{
  "num_hidden_layers": 12,
  "hidden_size": 640,
  "intermediate_size": 1728,
  "positions": "rope",
  "rope_theta": 5720.0,
  "rope_fraction": 1.0,
  "qk_norm": false,
  "bias": "none",
  "init_std_qkv": 0.027,
  "init_std_o": 0.027,
  "init_std_up": 0.027,
  "learning_rate": 0.0117,
  "doc_mask": false
}
MLP neurons of a small language model. Each row is named by its layer, matrix (gate and up: input weights; down: output weights) and neuron, and shows model dimensions 176-303. Each number is 128 + 32 x the weight over its row's rms, rounded and kept within 0 to 255. A neuron's up and down rows have the sign that makes its largest values positive.
After each neuron's rows, "fires on" lists the tokens most often at its 100 highest values on Wikipedia text that the model never trained on. A number after a token or word is its count.

L6.gate522 [123  75 135 128 115  96 160 123 176 147 143 122  78 111 124 113 128 132 151 130 146  78  97 160 107  98 167 122 157 123 126 155 128 134 161 126 125  99  95 174 136 145 145 120 124 108 123 184  86 153 120 135 135  77  38 141 175  75 146 168 122 127 148 125 177  84 108 129 198 139 137  99 112 122 158  44 183 124 132 132 232 131 164 148 123 134 126 121  88 154 124 143 127 102 113 167 153 146 122 116  87  75  89  82 147 120  86 122 151 102 155  52 126 102 169 126 108 107  56 114 120 149 134  99 148 126  86 189]
L6.up522 [159 105 122 108 146 132 110  92 133 143 109 136  90 145 119  85 144  75 225 141  91  61 158 125 135 112 209  89 128 193 123 162 134  98  84 146 163 187 147 170  71 127 109  88 112  69 120 137  81 128 145 147 146 112 132 146 135 112 150 167 148 130  91 104  95 139 205 121 112 141 133 129 123 142 216 143 145 110 186 157 113  56 182 147 106 125 124 145 138 143 145 133  98 122 176 169 136 146 167 125 115 154 163 131 173 137 151 154 138 171 190 162 127 151 102 138 110 102 165  56 136  90 142 109 147 131  99 187]
L6.down522 [ 95 123 159 140  91  80 112 192  65  98 147 114 163 119 147 137 152 129 122 182 149 145  79 113 146 102 191 113  99 114 134 133 181  97 138 125  52 135 137 147  87  71 219  99 100 125 115 154 160 137 144 147 148 133 146 124 141 163 105  89 131  83 124 184  93 128 114  98 174 144 187 115  93 145 135 101 113 121 176 169 109  98 176  80 137 132 137 121 113 179  83  96 121 108 104  69 165 128  99 150 126 125  89 106 175 126 153 185  88 126 152  52 155 143  97 151  76 113 131  93  31 107 126 132  95 150 141 180]
fires on: "s" 50, "ers" 7, " officers" 5, " He" 5, " members" 4

L6.gate1008 [154 127 162 150 173 170  81 102 144 119 148 106 142 118  89 114 104 148 104 126 146 146 123 145  60 137 115 195  85 180 121 100 126  70 133 155  89 179 103 138 122 108  83 138  99 145  94 168  96 102 108 124  98 150  87 130 111 122 164 134 150 151 121 156  99 137 147 105 113 140 149 131  83  71 163 136 121 123  28 137 151  81  99 118 158 144  90 103 108 133 101 160 183 161 182 162 128 162 178 123  96 110 150 114 146 107 138 162  88 154  76  89 160 132 153 141 159 120  99  90 105 133 114 158  99 109 171  65]
L6.up1008 [ 89 116  87 149 158 153 105 120 203 159 129 130 139  82 123 151 180 173 133 167 121 129  73 116  89 144 187 127 176  91  92 107 116 100  93 114 118  98 129 166 114 178 160 161 113 146 140 103 173 141 140 122 161 130 168 119 110 162 155 121 114 106 184  85 141 133 123 113 141  91 163 113 126 110 149 119  95 137 143 114  96 140  66 184 145 149 162 105 110 190 102 143 100 141 190 171 153 163  76 103 114 134 163 160 102 135 123  74 116  96 164 105 141  85 128 157 121 143 129 125 136  94  65 142 168 164 139 158]
L6.down1008 [ 67 110 121 151 154 154 171  75 168 145 129 141  75 105 118  90 186 160  81 161  92  82 157 130 117 121 100 103 115 129 159 145 128 173 115 113 147 103 109 120 165  71 191 150  81 167 110 147  86 172 111 132 125 155 119 166 146 180 132 110 194  56 118 164 124  94  65 115 168 132  83 115 128 143 173  95 171 197  92 136 143 167 115 133 128 140 139 166 131 102 134 118  98  99  92 120  83  78 124 132 144 117 135 161 119 126  82 167 163 128 185  37  75  96 138 156  93 153 163 124 159 110 100 143 149 145  90 150]
fires on: "y" 31, "ate" 13, " election" 12, "de" 5, "t" 4

L4.gate829 [101  80 187 147 132  67 120 145 159 103 104 123 109 146 121  99 154  96 147 117 140 178  85 139 139 166 123 140 153  71 112 110 182 156 210 141  67 160 125 146 111 107 103 152 148 111 140 118  83 108 195  91  75 120 101 117 117 124 129 122 133 180 142  93  80  79  74 141 114 123 124 122 105 108 146 118 112 169 132 184  72 108 148  82 127 134 232 153  75  86 114 146 179 110 113  97  83 135 117 173 115 125 177  70 120  89 126  86  94 174  86 167 208 127 122  85 132 116 115 126  52 155 168 152 139 144  99 144]
L4.up829 [108 110 128 175 145 100  98 168 177 158 138 133 130 162 132  94 165 138 167 129 118 151 117 118 113 134 130 148 161  70  88  91 194 125 169 148  61 146  86 112 101 139 105 187 114  86 157 140 106  93 154 111  95 136  78  98 108 120 143 123 135 193 116 107 109 109 113 159 109 162 111 161  87 161 153 109 124 150  85 182  41 105 137  97 132 158 212 149  49  79 110 145 175 122 115 141  83 150 127 142 143 134 142  44 127 104 105  93 109 178  93 159 194 149  65  95 150 120 150 116  59 132 113 136 204 124 107 104]
L4.down829 [162 156 108 136  88 103 102 133 103 111 131  77 139  91 128 161 195 169 159 137 141 117 188 135 122 122 104 134 113  34 129 104 152 173 175 139  63 137 134 149 124 131 129 130 174 142 180 134  93 147 124  99 110 119 146 108 150  84 138  89 145 102 142 115 128  92 134 161 135 170 143 116 114 149 130 163  87 147 106 179 128 136 133 140 124 132 104 139 128  74 156 108  99 117  99 138  67 210 108 174 133 131 156 176  73  80 160 141 139 129 117 183 135 123 117 171 161 121 195 103  98 141 140 151 101 158 109  78]
fires on: "ly" 35, " hand" 13, " gr" 11, "ally" 8, " wh" 6, "Gr" 5

L6.gate941 [100  74 108 147 146  96 149  76 143 162 105 134  93 193 130 129 126  95 108 139  97 150  67 163 201 138 101 144 129  61 151 129 130 141 136 156 138 135 168 100 152 138 102 148 130 132 159 106 162 185 164  77  93 129 141 131 185 151 180 161 126 122 159 128 180 146  78 113 104  65 113 109 151 135 202  78 158 124 113 194 139 115 112 131  90 158 109  94 131  91 158 107 110 109 145 146 164  88 108 104 176 178  90 137  82 129 150 198 116 180 123 131 110 190  68 145 157  88 111 134 124 123 130 146 181 128 159  97]
L6.up941 [121  50  93 146 171 112 103 156 134  76 157 130  82 148 145  95 133 106 165 143 100 149 109 151 140  90 100 132  89  58 145 110 154 124 137 121 135 142 160  79 162  88 134 114 116 123  91 158 194 125 119  80 127 100 163  94 142 129 163 122 151 157 148 111 188 136 120 101 102  95 125 146 156 127 207  79 158 119 110 179 156 123 104 160  98 185  77 117 131  89 183 135  59 129 166 115 151  80 130 121 157 132 116 131  82 138 100 132  73 113 101 117  72 138 129 110 127 111 154 104 128 156 131  74 183 153 194  92]
L6.down941 [102 148 147 144 145 155 151 175 127 185 160 144 111 137 120 183  93 100 171 104 154 125 104 185 188 159  50 113 180 129 158 167 210 127 128 159 170 170 157 128 149 133  85 116 115 131 220 128 136 162 119 164  93  98 138 129 138 160 140 171 108 102  84 112 133 100  65 187 107 140  82 148 189 117 214 121 170 131 152 149 123 163 237 144  88  86 189 162 135 104 153  44 130 116  99  93 137  85 138 133 152 168 158 174 114 114 105  84 139 121 126 106 181 121  97 141 149 160 151 132 107 161 127  98 150 148 121 134]
fires on: "^" 13, " =" 11, "q" 10, "^{" 10, " Position" 7, "_" 6

L9.gate475 [137 188 113 136 113 140 110 107 158 164 107 143 141 190  79  75 106 126 146  95  65 100  85  96 118 168 182  93 139 200 145 139 107 128  94 168 118 102 150 107 166 140 170 140 150 133 104 131 131  84  87 143 129  91 171 147  83 128 129 112 190 105  89 109 149  97 180 138 156 183 149 153 113 108 134 104 157 124  52 105  90 106  61 149 117 135 146  92 102 150  87 127 138 119 155 155 101 104 130 126 126 111 145  64  92 124 122 128 109 190 185  86 138 115 162  99 128 150  66 126 148 100 121 120 132 180 144 197]
L9.up475 [154 158 136 183 116 117  87  73 128 175 116  97 134 143 118 112  79 130 102 119 121  83 154 103 122  97 122 151 108  87 132 165 115 101 185 117 172 138 159 124 113 134 142 109 186 178 142 115 144 112 134 109 124 146 119  89 108 130 107 128 148 169 155 155 105 125 162 107  76 102 154 135 147 118 158 185 142 137 106 153 145 103 190  73 112 163 170 109 130 105 119 134 205 127 154 154 168 121 128 104 123 108 125 181 102 156  90 117 108 136 109 212 133  80 137 142  89 177 147 124 117 163 158 135 172 124 158  88]
L9.down475 [120 108 140  85 154 105 108 182 123 109 122 176 161  97 102  89 135 129 155 134 114 181 185 113  83 138 130 103 115  95 125 103 100 158 149 129 169 165  95 140 130  85 115 109 148  86  60 130  86 127 140 128 127 170 117 127 121  85 130 104 133 126 102 114 163 144 125 112 130 111 111 125 190  90 131  79 123 145 104 153 127 140  75 162 133 107  92 168 120 208 158  93 164 190 110  92 136 101 130 125 141 124 147 112 139  65 148 160 132 138 141  62 107 142 105 108 126 110 137 130 120 124 163  81  88 137 151  97]
fires on: " to" 24, " in" 10, " on" 10, " from" 8, " of" 7, " as" 6

L4.gate174 [123 126 165 115 123 122 152 110 173 148 145 119  57 121 101  88 144 163  74  77 115 158 177 165 135 114 123 110 146 163 142 106 117 147 125  91 129  84 133 139 218 148 151 113 114 157 126 128 148  87 108  65 112 120 132 123 142 154  90 123 149 140  50 160 114 121 219 116 186  70 106 101  42 170 110 130 164  66 149 108 146 102 142  99 142 112  91 133 117 124 137 192 168 148 118  97 124 119 177 133  98 147  74 140  97 125 116  85 163 105 171 104  90 148 138 136  95  97 190 145 133 156 181 192 116  96  91  89]
L4.up174 [148 106 178 113 128 111 147 166 133 119 112 105  84 149  53  79 157 202 103  85 128 168 132 176 153 118 103 138 122 149 169 139 177 101 130 116 109  66 142  84 253 173 136 116  99 172 137 144 156 127 133  84 144 174 155 139 134 170  95 144 102 139  54 182 128 154 192 120 132 118  76 145  28 175 109 136 127 112 128  99 126  92 144 104 110  49 120 106 124 138 111 140 176 150 153  53 145 108 125 154  85  90  95 122 145 137 124  67 144 103 170  95  95 167 117 132 110  53 165 159 151 151 139 173 135 106 110 115]
L4.down174 [111 141 119 140 118 152 144 118 116 158 152 110 162 156 143  86  57 111  80 179 133 112 125 126 130 155 119 124 114 165 139 101 121 196 101 146 144 190 122  77 183 104 122  94  98 154 162 115  76 114 134 185 137  94 142 120 164 158  98 125 118 170 153 116 124 159 144 111 165 111 161 142  67 136 114 118 192 189 114 126 103 100  94 134 180 143  96 114  66 111 105 175 153 122 106 129 157 142 109 142 128 149 112 122  91 128 132 116 131 179  76 129 127 173 140 146  97 133 151 128 153  85 104 112 142 157  59 162]
fires on: "1" 51, " actress" 12, " Tour" 8, " a" 7, "2" 5

L4.gate729 [231  97 103 117 130 186  96 172 135 169  99 148 121  87 109 129 128 121  73  67 119 156 149 103 173 153  88  97 103 121 128 117 155 153 131 128  57  59 182 105 160 173  59  86  56 118 144 118 144 127 111  40 125  92 146 161 151 147 131 114 116 134  90 127 209  89 100 105  90 191 122 129 137  90 136 141 115 144 143 126 149 148 112 122 117 114  92 188 124  98 137 204 129 100 197 124  96  82 204 171 124  76 147 148 140  96  69 109 145 120  77 113 143 157 143  84 106 154 183 155 103 146 128 156 134 132 108 106]
L4.up729 [207  68 121  99 117 121  68 134 139 104  76 149 151 131  98  74 111 128  36  58 120 174 131  82 181 119 100 104  59 135 136  93 157 152 132 133  61  58 187 112 158 167  66  48  91 135 129 131 155 158  97  52 148 126  94 168 150 156 125 133 125 115  95 137 156  68 102 120  82 139 149 141 112  79 140 150 139 173 121 124 153 156  73  99 115  91 137 143 138  99  95 199 167 108 194 143 135  73 195 172 104 136 153 166 131 116  70  79 136 125  68 112 143 152 137  85  70  89 144 112 106 103 151 175 151 124 113 108]
L4.down729 [104 109 109  92 133  93  90  24 127 145 171 230 118  67 140 107 201 167 146 204 212  90  67 123 121 109 136  58  79 184 155 145  91 122 120 158 151 108 186  95  83  81 196 152  94 118 124 134  90 100  57 114 194 192 102 109 115 121  49 115 131 150 144 141 166 128  81  86   7 133 119 133 149 196 135 133 125 114 135 128 134 116 159 110  99 126 122  92 141 116 153 143 110  94 100 120 117 168 107 131 123 143 178  87 133 135 140 173 164  86  70  96 181 134 121 124 107 163 142 136 157 148 129 160 104 130 151 157]
fires on: "0" 41, "1" 38, "3" 15, "2" 6

L4.gate888 [139 107 157 132 123 103 171 109 129 111 133 140 107 157  85 139 158  89 118 128 119 105 154  94 122 118 122 120 112 124 116 103 164 160 116 178  98  92  83 162 126 104  67  67 174 180 159 176 137 149 115 103 118 163 166 161 155  91 187 119  93 135  99  39  70 162 147 133 156  99 155 153  99 152 146 150 180 169 112 106 127 165 146  70  89 170 112 144 106  93 110 143 131  70 142 118 145 121 170 133 169 173 137 104 140  90 145 136 163 146 136 175 191  93  71 145 110 104 140 178 108 115 119 133 145 134 142  84]
L4.up888 [120  74  97  98  79 183 101 153 184 151 158 104 117  99  95  66 157  78 149 167 136 136 103 153  95 136  81  84  82 118 158 160 144 139 201 107 116 207 123 169  93 101 116  78 151  65 118  74 134  99 110  92 104 185 116 135 172  99 129 167 126 118 108  54 159 146 154 198 142 101 107 112 113 158 152 117 119 126 113 187  69 184  94  89 110 178 192 134 119  98 147 110 148 162  93 134 120 124 146 135 143 138 134  96 119 112  82 125 101 118 108 190  98  90  76 123 102 109 124 159 151 100 185  94 115 156 134  98]
L4.down888 [165 128 103 167 112 156 173 122 101  89 130 141  76 112  69  91 138  58  99  98 120  72 162 196 143 118 100 160 119  96 145 128 172 170 150 148  81 137 126 118  94 103 102 138 171 188 139 160 149  85 165  72 104 146 133  95 147  95 153 102 152 133 110  87 103 163 127 158 138 146  82 152 148 194 117 104 142 173  90 159 166 133 120 169 108 157 171 173 103  82 100 125 169 137  90 135 117 195  95 138 138  83 190 139  82 122 153 149 130 155  99 153 121 149 140 126 123  52 171 123  98  77 146 126 146 132 104  87]
fires on: " design" 12, " gr" 11, "bra" 8, " there" 7, " consider" 6, " wh" 6

L6.gate1327 [ 86 169 172 156 169 192 130  85 103 121 120 161 170 163 118 143 150 117 111 149 153 113 158 159  81 131 158 203 161 111 191 180  99 139 159 155 137 155  88  81  87 127 102 148 149 105 122 147  71 141 126  97  88 110 102  85 175 127 129 110 130 132  73 129 125 126 120  75 136 106 114  73 106 129 126  84 160  83 129 134 110 145  47 142  90 109 169 147 123 149 109  54  55 154 144 202 100 117 113  72 129 141 116 185 175 170 106  74  98 176 162 130 126 154 139 141 122 103 176  94 142 196  92 147 131 109 183 121]
L6.up1327 [ 45 115 151  67 206 194 106 135 162 111 110 142 221 138  90 121 155 134  86 177  79  91 160 214  78 136 105 199 143 144 141 149 168  95 122 131 178 189 152 168 168 146 173 153 125 143 117 154  97  81 106 121 184 121 172 101 113 131 168 101 147 136 129 113 135  70 135 133 181 168 187 147 134  85 120 186  96  76 147 119  89 135  88  87 102  97  78 150 138 175  71 116 122 127  92 137 173  78 190 118 122 190 141 174 163 159 135  93 163 161 152 119 113 118 170 121 125  90  83 134 150 121 140  60 130 104  77 136]
L6.down1327 [ 45 178 116 122 172 110 139 100  86  93  90  86 163 151 138  81 203 154 166 151 126 161  93 179  98 128 139 172  94 130  93  54 103 118  87 156 156 172 132 155  95 121 157 147  34 150 124 121 132 117 149  96  96 112 158 116 125 166 123 157 173 123 139 142 182 118 188 145 137 167 171  95 133 109 123 179 108 104 116  97 120 133 152 150 132  49 173 107 100 124 103 120 110 157 171 107 152 118 192 163 129 172 134 155 116  91 106 125 190 104 156 140  94 101  96 166 180 104 102 113  97 140 145  92 123 135 169  75]
fires on: " North" 21, " East" 13, "ad" 9, " central" 9, " cross" 5

L6.gate832 [114 109  87 129 128 138 183 137 106 154  91 108 194 125 121 107  96 108 134 177 130 158 107  71 104 165 120 158 146 140 186 143 149 100  86 141 132 138  47  53  96 136  66 145 150 149 160 170 143 166  89 106 159 131 174 155 142 104 240 153 103 122 142 138  91 113 188 124 156 135 189 146 153  68 134 147 161 153  88 138 132 148 112 142 172 168 135  70  90  60 105 171 164 140 160 126 127 110 142 154 102 221 136 129 137 115 118 105  62 123 125  98 158 125 107 144 150 122 135 156 117  87  98 106 112  99 186 150]
L6.up832 [116 134  61 103 148 131 130 137  82 177  83 128 170 104 111  76 155 123 140 184  97 178 150  87 120  91 125 195 167 142 162 121 142  80 139 143 136 120 157 122  48  95  54 214 149 178 183 133 111 134 108  73 156 139 167 144 103 139 160 169 121 152 159 152 129 105 175 102 181 111 139 168 133  81 162  52 116 139  97 135 149 115 114 120 132 124  88  38 143 123 153  94 122 144 121 106 106  97 142 167 119 197 158 146 125 146 127 146  82 134 133 108 128  76 146  96 122  80 121 126  88 115 120 136 125 122 179 135]
L6.down832 [149 133  60 157 165 133 156 143 166 163 173 166 164 124 154  51 132 119  58 122 106 102 156 137 137 126 144  89 116 148 129 116 135 153 144 110 168 120  89  96  80  89 149 177  61  97 135 166 149  87 173 104 164 111 137 118 100  81 210 156  67 136  64 158 122  67 125 151  82 126  93 201 108 184 153 155 172 121  74 107  82  97 130 138 117 154 153 129 138 163 127 109 125 129 128 116 139 124 149 140 104 157 194 154 111  80 136  37 162 157 126 101 129  82  95 151  72 156 120 116  87 148 137 135  96 108 122 178]
fires on: "A" 27, "ate" 18, "ine" 11, "in" 4, "de" 4

L9.gate1598 [121  76 107 159 214 102  97  72 106 159 129 123 125 131 138 144  96 129 145 111 154 141 165 130 128 164  90 207 106 168 111 102 106  71 133 113 164 133 135 113 183 124 116 108 125 135 122  82  80 114 146  54 113 127 108  84 147  89 181 142  55  92 114 182 176 143 137 152 109 101 175 123  85 126 163 172 125 145 140 123 168 120  92 113  97 136 132  91 127 198 121 149  77 124 128 121 151 182 103 132 102 125 151 148  97 132 142 153 158 106 196 129 108 122 212 129 128 195  81  97 118 173  77  88 157 121 129 226]
L9.up1598 [118 109 141 107 136 134 188 108 183  68 138 146 121 156  86  99 133 209 156 170  76 164 139 131 145 110 204  77 154 117 186 157 118 105 139 150 137 171  97 134 108 182 135  81  98  89 137 172 139 182 167 177  54 103 103 139 101 191 144 126 153 125 168  92  80 132  60 159 134 129 177 171 132 149 117 146 125 137 157 139 174 103 139 165 103 124 126 122 139 117  79 115 169 156 119 135 162  93  87 140 113 129  76 182 119  41  76 117 109 126 154 125 167 176 133 167  96  73 119 144  74 155 133  65 186 140  94 135]
L9.down1598 [120 133 164 107 117 162 153 156 120  90  63  70 121 106 108 120 122 175 181 177 110 128 138 126 164 134 111  99 100 156 113 120 112  38 121 129 102 130 115 119  90 148 150  91 131 134 127 102 145 223 107  65 103 131  92 125 120 155  98  94 161  70 134 124  60 124 124 137 121 134 101 190  99 112 133 120  95 109 193 140 200 136 150 113 144 124 164  98 109 160 122 172 133 185 125  96 150 146 107 169 169 105 113  97 148 112 105 103 119 152  65  65 126 180 102 104 135 135 117 183 107 134 135 128 147  72 107 112]
fires on: "s" 37, " has" 16, " have" 15, "ers" 5

L4.gate904 [113 140  89 154 145 185 102  78 103 153 134 138  81  87  96 117 120 159  95  84  88 130 146 113 128 132 146  72  51 127 151  59 128 151  97 188  41 121 185  96 173 151 128 125  90 104  96 111 175  89  44  63 150 118 106 139 129 103 122 163 121 110  82 105 149 157 135 128 119 113 109  70 141 143 137 178 139  99 135 109 164 142 107 117 103 126 127  79  98 189 148 152 119 158  87 128 124 120 177 125 151 119  99 147 120 127 161  99 152 100  88  87 157 120  77 114 114 131 200  98 119 162  82 153 165  79 121 120]
L4.up904 [105 131 115 142 146 172  90  89  95 124 120 190 126 152  86 136 116 156 154  88 119 119 148 121 172 125 117  44 101 134 162  91 125 186 108 141  55 154 166  75 117 148 149  69 118 128 133  90 114  74  93  72 195 148  95 155 102 134 159 148 121 126  97 115 144 148 119  78 142  98 129  54 127 167 150 178 138  84  99 144 200 109 119 156 113 142 138 134 132 156 105 129 130 128 122 111 122 121 176  25 141 129 135 152  54 111 130  98 198 135  95 151 171 117  99 156  97 139 163 106 141 119 123 132 143  89 103 146]
L4.down904 [135 146 143  99 145  73 127  99  81 114 159 150 142 103  67 103 128 156 166  91 178 105 108 138 141  46  80 118 150 149 139 131 164 139 103  53 135 143 137 157 108  96 138 139 141 133 102  60  98  72 146 120 153 116 145 101  97 171 121 108 144 100 185 133 147 126 158 127 136 108 125 150 122 163 139 169 119 129 117 125 140  84 135 163 115 110 153 109 163 101 186 143 113 171 135 125 137 155  39 100 130 151  63 115  65 122 156 104 122 150 171 158 141 106  75 115 166 143 124 118 146 113 121  98 125 125 141 126]
fires on: "1" 23, "0" 18, "3" 17, "2" 13, "4" 8, "7" 5

L9.gate901 [ 97  65  77  88 104  76 217  85 153  91 158 150 120  74 136 121 179 131 138 157  62  82 141 161  92 131  40 121 131 159 187 119 112 178 121 170 103 168 153 144 137 118 157 123 105 129 143 138 123 181 130  92 169  65 105 129 129 116 109 119 173 140 145 119 137 131 122 124 132  95 118 133 124 129  92 150 116 132  50 137 135 134 117 145 132  87  73  96 134 138 136 118 138 153 119 152 132 119 150 126  56 117 126 101 126 153 119 180 111 100 121 129 149 149 111 113 203 132 106 118  71 121 143 195 120 182 123 133]
L9.up901 [ 44  55  90 128 114 121 139 109 153 120 158 152 143  81  98 132 169 162 159  88 184 141 151 189  92  77 126 130 119 190 160 124  74 129 125 129 103 154 141 101 115  76 170 156 138 116 146 184  73 198 133 117 164 162 112 111 134 151 163  83 129  85  85 131 167 132  84 151 125 135  89 125 126  90 109 117  85  94  99 159 115 144 125 170 190 104  81 125 141 124 151 110 141 113  90 217  82 127 107  37 124 131 131  94 129 102 158 148 103 198 139 117 165 139 204 167  83 119 136 106 104 104 116 181  86 147 129 187]
L9.down901 [149 121 131 131 154 112 124 108 135 157 101 120 113 105  82  60 157 169 132  79 130 158  93 130  88 116 127  97 111 146  84 101 147  83 111  87 116 136 124 123 126 124 108 176 176 126 142 113 153  90 161 125 141 177  76  77 115 114 112  99 136 125 118  89  90  61 133 158 112 156 177 110 120 115 122 152 136  87 137 132 143 125 141  76 144 100 190 129 160 156 145 162 100 110 127 160 111 103 103 117 124  90 193 124 143 122 111  78 118 133 174 148 146  85 188 113 139 122 140  93 161 123  40 127 102 175 104 126]
fires on: "y" 43, "ty" 5, ":" 5, "er" 4

L4.gate1542 [163 123  94 104  83 124  92 114  76  66 101 153 123 121 120 166  98 131 120 121 103 146 144 134 148 102  91 153 115  79  93 144 153 124  92 134  93  84 105 153 153  95 113  68 120  80  97 123 152  86  96 161 134 132 158 154 188 106  93 119 133 121 131  82 180 102 105  97 140 154 157 120 121 132 154 142 128  60 169 100  88 102 103 179 129  95 168 107 165 160 113 132 175 158 143 122  96 104 139 145 124  91 161 193 107 139 133  89 138 112  86 112 161 141 146 141  68 116 125  94  84 132  62 134 102 133  85 123]
L4.up1542 [184 135 124 103  95 131 100 116  67  99  75 123 131 119 120 139  89 108 130 126 119 141 143 132 128 118 118 113 111 104 118 175 157 134  82 147 108  56 140 140 154 127 131  94 119  92 109 110 140  90  86 116 146 167 165 128 184 115  90  87  99 130 105  83 181 113 115  78 115 180 118 162 101 134 217 150 120 108 144  95 106 116  96 175 155 115 197 102 129 127 100 129 149 138 129 129  76 104 130 139 130  66 151 203 102 189 135  88 122 108  36  93 170 180 122 125  64 138 120 123  68 130  72 150 133 145  80 137]
L4.down1542 [113 121 122 133 115 117  88 131 111 106  94 129 141  68 126 139 100 100 128 134 154  65 167  66 139 175 156 141 133  96  97 131 155 127 134  79 109 144  87 100  76  82 100 165  82 142 123 174  78 156 186 150 153  70 110 227 164  81 182 124 157 132 158 158 121 177 145 102 177 159 143 137 120 127 105 166 135 116 177 121 117 128  88 116 105  78 119  52 169 135 161 149 140 154 133 105 132 173 134 131 134  68 149 211  93 113 128 108 127 113  96 163 127 134 110  48 128 147 162 121 119 167 123 129 162 131 146 107]
fires on: "7" 50, "2" 17, "5" 11, "8" 6, "3" 4

L4.gate1010 [116  83 158 108 136 117 112 156 141  98 127 149 124 125 114  40 132 210  27 153  72 167 131 169 196 109 122 124 102 150 170 113  91 180 113  96 140  44 131 109 165 144 126 173 105 127 119 129 127 154 154  92 109 124 104 137 148  69 163 166 175 127  98 124 103  86 144 102 109 106 141  50  94 139 129 112 148 144 147  88 128 113 114 105 105 166 146 167 166 119 165 138 138  68  97 141 155 155 127 142 183 142 116 136 105 146 142 138 101 119 116  86 121  89 118 151  64  96 169  54 146 138 141 151 129 106 106 121]
L4.up1010 [ 77 107 122  97  99  87  96 167 121 110 144 131 123  95 150  50  90 156  11 135 110 167 112 182 168  82 144 101 121 156 156 161  91 173 141  75 156  66 127  80 192 137 136 129 109 128 124 110 136 137 150 114 111 104  53 158 180  92 109 162 136 115  96 118 148  48 121  84 113 107 110  23 114 114 104 111 115  96 173 110 112 181 126 133 138 143 122 161 160 158 134 145 124  92 106 140 176 115 164 140 187 158 126 140 111 138 119 152 135 114 156 103 118  97 131 133 101 141 155  97 141 129 113 173 131 105 101  73]
L4.down1010 [147 165 166 198 123 155 132 132 170 162 153 146 170 176 129 108 108 125  89 141  96 105  97 105 165 123  75 158  89 145 103  95 135 145 107 151 113  68 202 148 138  61 217 121 136 187 192 115  89 114 185 146 110  87 110 169  91  89 145  75 135 189  86 135 145 159 129 104 157 118 106 150 125  96 101 167 174 186  96 119 150 171 128 169 173 138 165  58 103 151 154  96 117 150 144 184 118 110 129 193 106 128 142 140 140 137  94 133 139 134  95 121 109 104 134 135 103 147 179 158 140 159  69 136 160 154 170 150]
fires on: "1" 69, "2" 7, "&" 6, " Mc" 6

L4.gate712 [140  58 213 149 132 103 164 134 122 104 119 118 211  89 100 102 145 112 121  95 135 149 154  80 102  65 182 104 112 135 135 168  95 142 117 110  92 170 120 147 197 126  83  99 108  93 132 111  86  94 125 139 103 124 138 172 111 113 161 140 212 143 156 117 181 142 104 129 156  82 112 154 205 120 176  79  77 173 122  92 176 191 203 149 157 184 126 131  81 142 151  76 105 119  32 116  91  39 119 168  69 129  73  97 119  63 150 130 135 147 124 112  78  58 151 120 108 143 170  97 101 135 118 180  99 130 118 147]
L4.up712 [125  91 180  72 165 139  86 193 163 144  88 146 196 150 100 172 174 109 141  83 145 149 172 150  65  78 187 165 134 147 137 176 130 108 172 104 108 138 109 163 122 125 118 128 117  78  88  77 131 126 129 136 135 126 126 172  91 116 123 145 129 155 134 134 191 135 160 152 141 167  91 156 146 109 117 137 173  79  16 161  92 116 168 131 135 101 105  86 162 169 121  68 132 117  56 158 108 123 122 116 117 108 128 113 115 102 114 147 147 123 133 103  71 104 120 108 179 132 118 106 128 117 104 133 121 137 147 137]
L4.down712 [114 110 119 142 148 125  93 142 111 106 165 146 172 121  78  98 168  83 160 112 113 161 182 159 113  83  82 140 135 151 164  51  92 101  99 175 184 174 134  44 137 113 112 146 139 130 133 158 133 118 141 130 122 105 102 153 119 142 142 116 150 130 126 103 172 116 132 136 133 130 149 130 109 125 172 162 132 113 180 152 200 191 195 118 178 159 101 174 111 127 135 137 100 105 110  94 129 116 132 102 171 156 100 121 115 117 141 147 116  65 104 136  49 114 132 103 193  91 126 156  67 165 118 173 124 118 119 144]
fires on: "ly" 28, "gla" 9, " la" 9, " Gla" 8, " appearance" 7, " appeared" 7

L4.gate1486 [ 75 111 157 123 144  91 120  57 153 141 151 102 156  75  81 124 131  70  96  98 100 167 140 121 140 126  85 131 127 115  93 124 104  99 141 165 124 112 195 103 146 135 120 142  87 122 127 116  92 164 129 141 138 124 145 123 122 134  87 119 146 152  69 147 100 106 166 167 102 148  96  50 159 126 120 123 180 131  91 167  82 139 123 122 180 147 136 139 117 127 158 113 146 130 167 173  97 164 136 132 162 154 122  99 146 160 153 151  74 121 215 126 161 103 143 160 136 153 164 148 135 113 141 153 130 166 150 109]
L4.up1486 [ 84 132 113 163 119 125  99 145  94 157 107 125 187 101  70  97 128  71 170 112 140  85 159 138 147 109 108 124 136 157  86 146  99  86 153 131 114 102 159  74 117 115 113 169 146  96  60 132 119 175  89 152 128 156 108 163 103 130 176 155 139 130 126 131  99 121 138 150  94  60  42 162 124 208 103 118 162 108  63 125  65 131 161  82 154  80  79 161 143 155 131 132 122 157 193 172 121 101 108 126 108  70 135 143 119 128 172 116 121 169  83 145  63 130 125 117 122 137 168 161  90 146 156 133  75  98 106 172]
L4.down1486 [113  84 118 128 141  93 177 125 139 197 112 126 143 119 144  96 150  53 151 130 145 115 120 168 108 141  80  90  79 136 131 165 126 113 126 130 220 174 112 173 127  79 135  91 147  79 153 154 163 155 128 163 169  80 125  85 123 201 158 119 177 130 166  87 143 117 110 116 107 105 133 128 165  79  87 124 155 128 173 131 222 123 117  42 169 149 127  93 117 148 120 149 150 140 154 128 149 167 131 110 135 142 211 119 157  93 146 125  34 133 122  95 124 140  89 114 122 142 162 132  44 108  94 137 167 101 143 123]
fires on: "ish" 62, "y" 5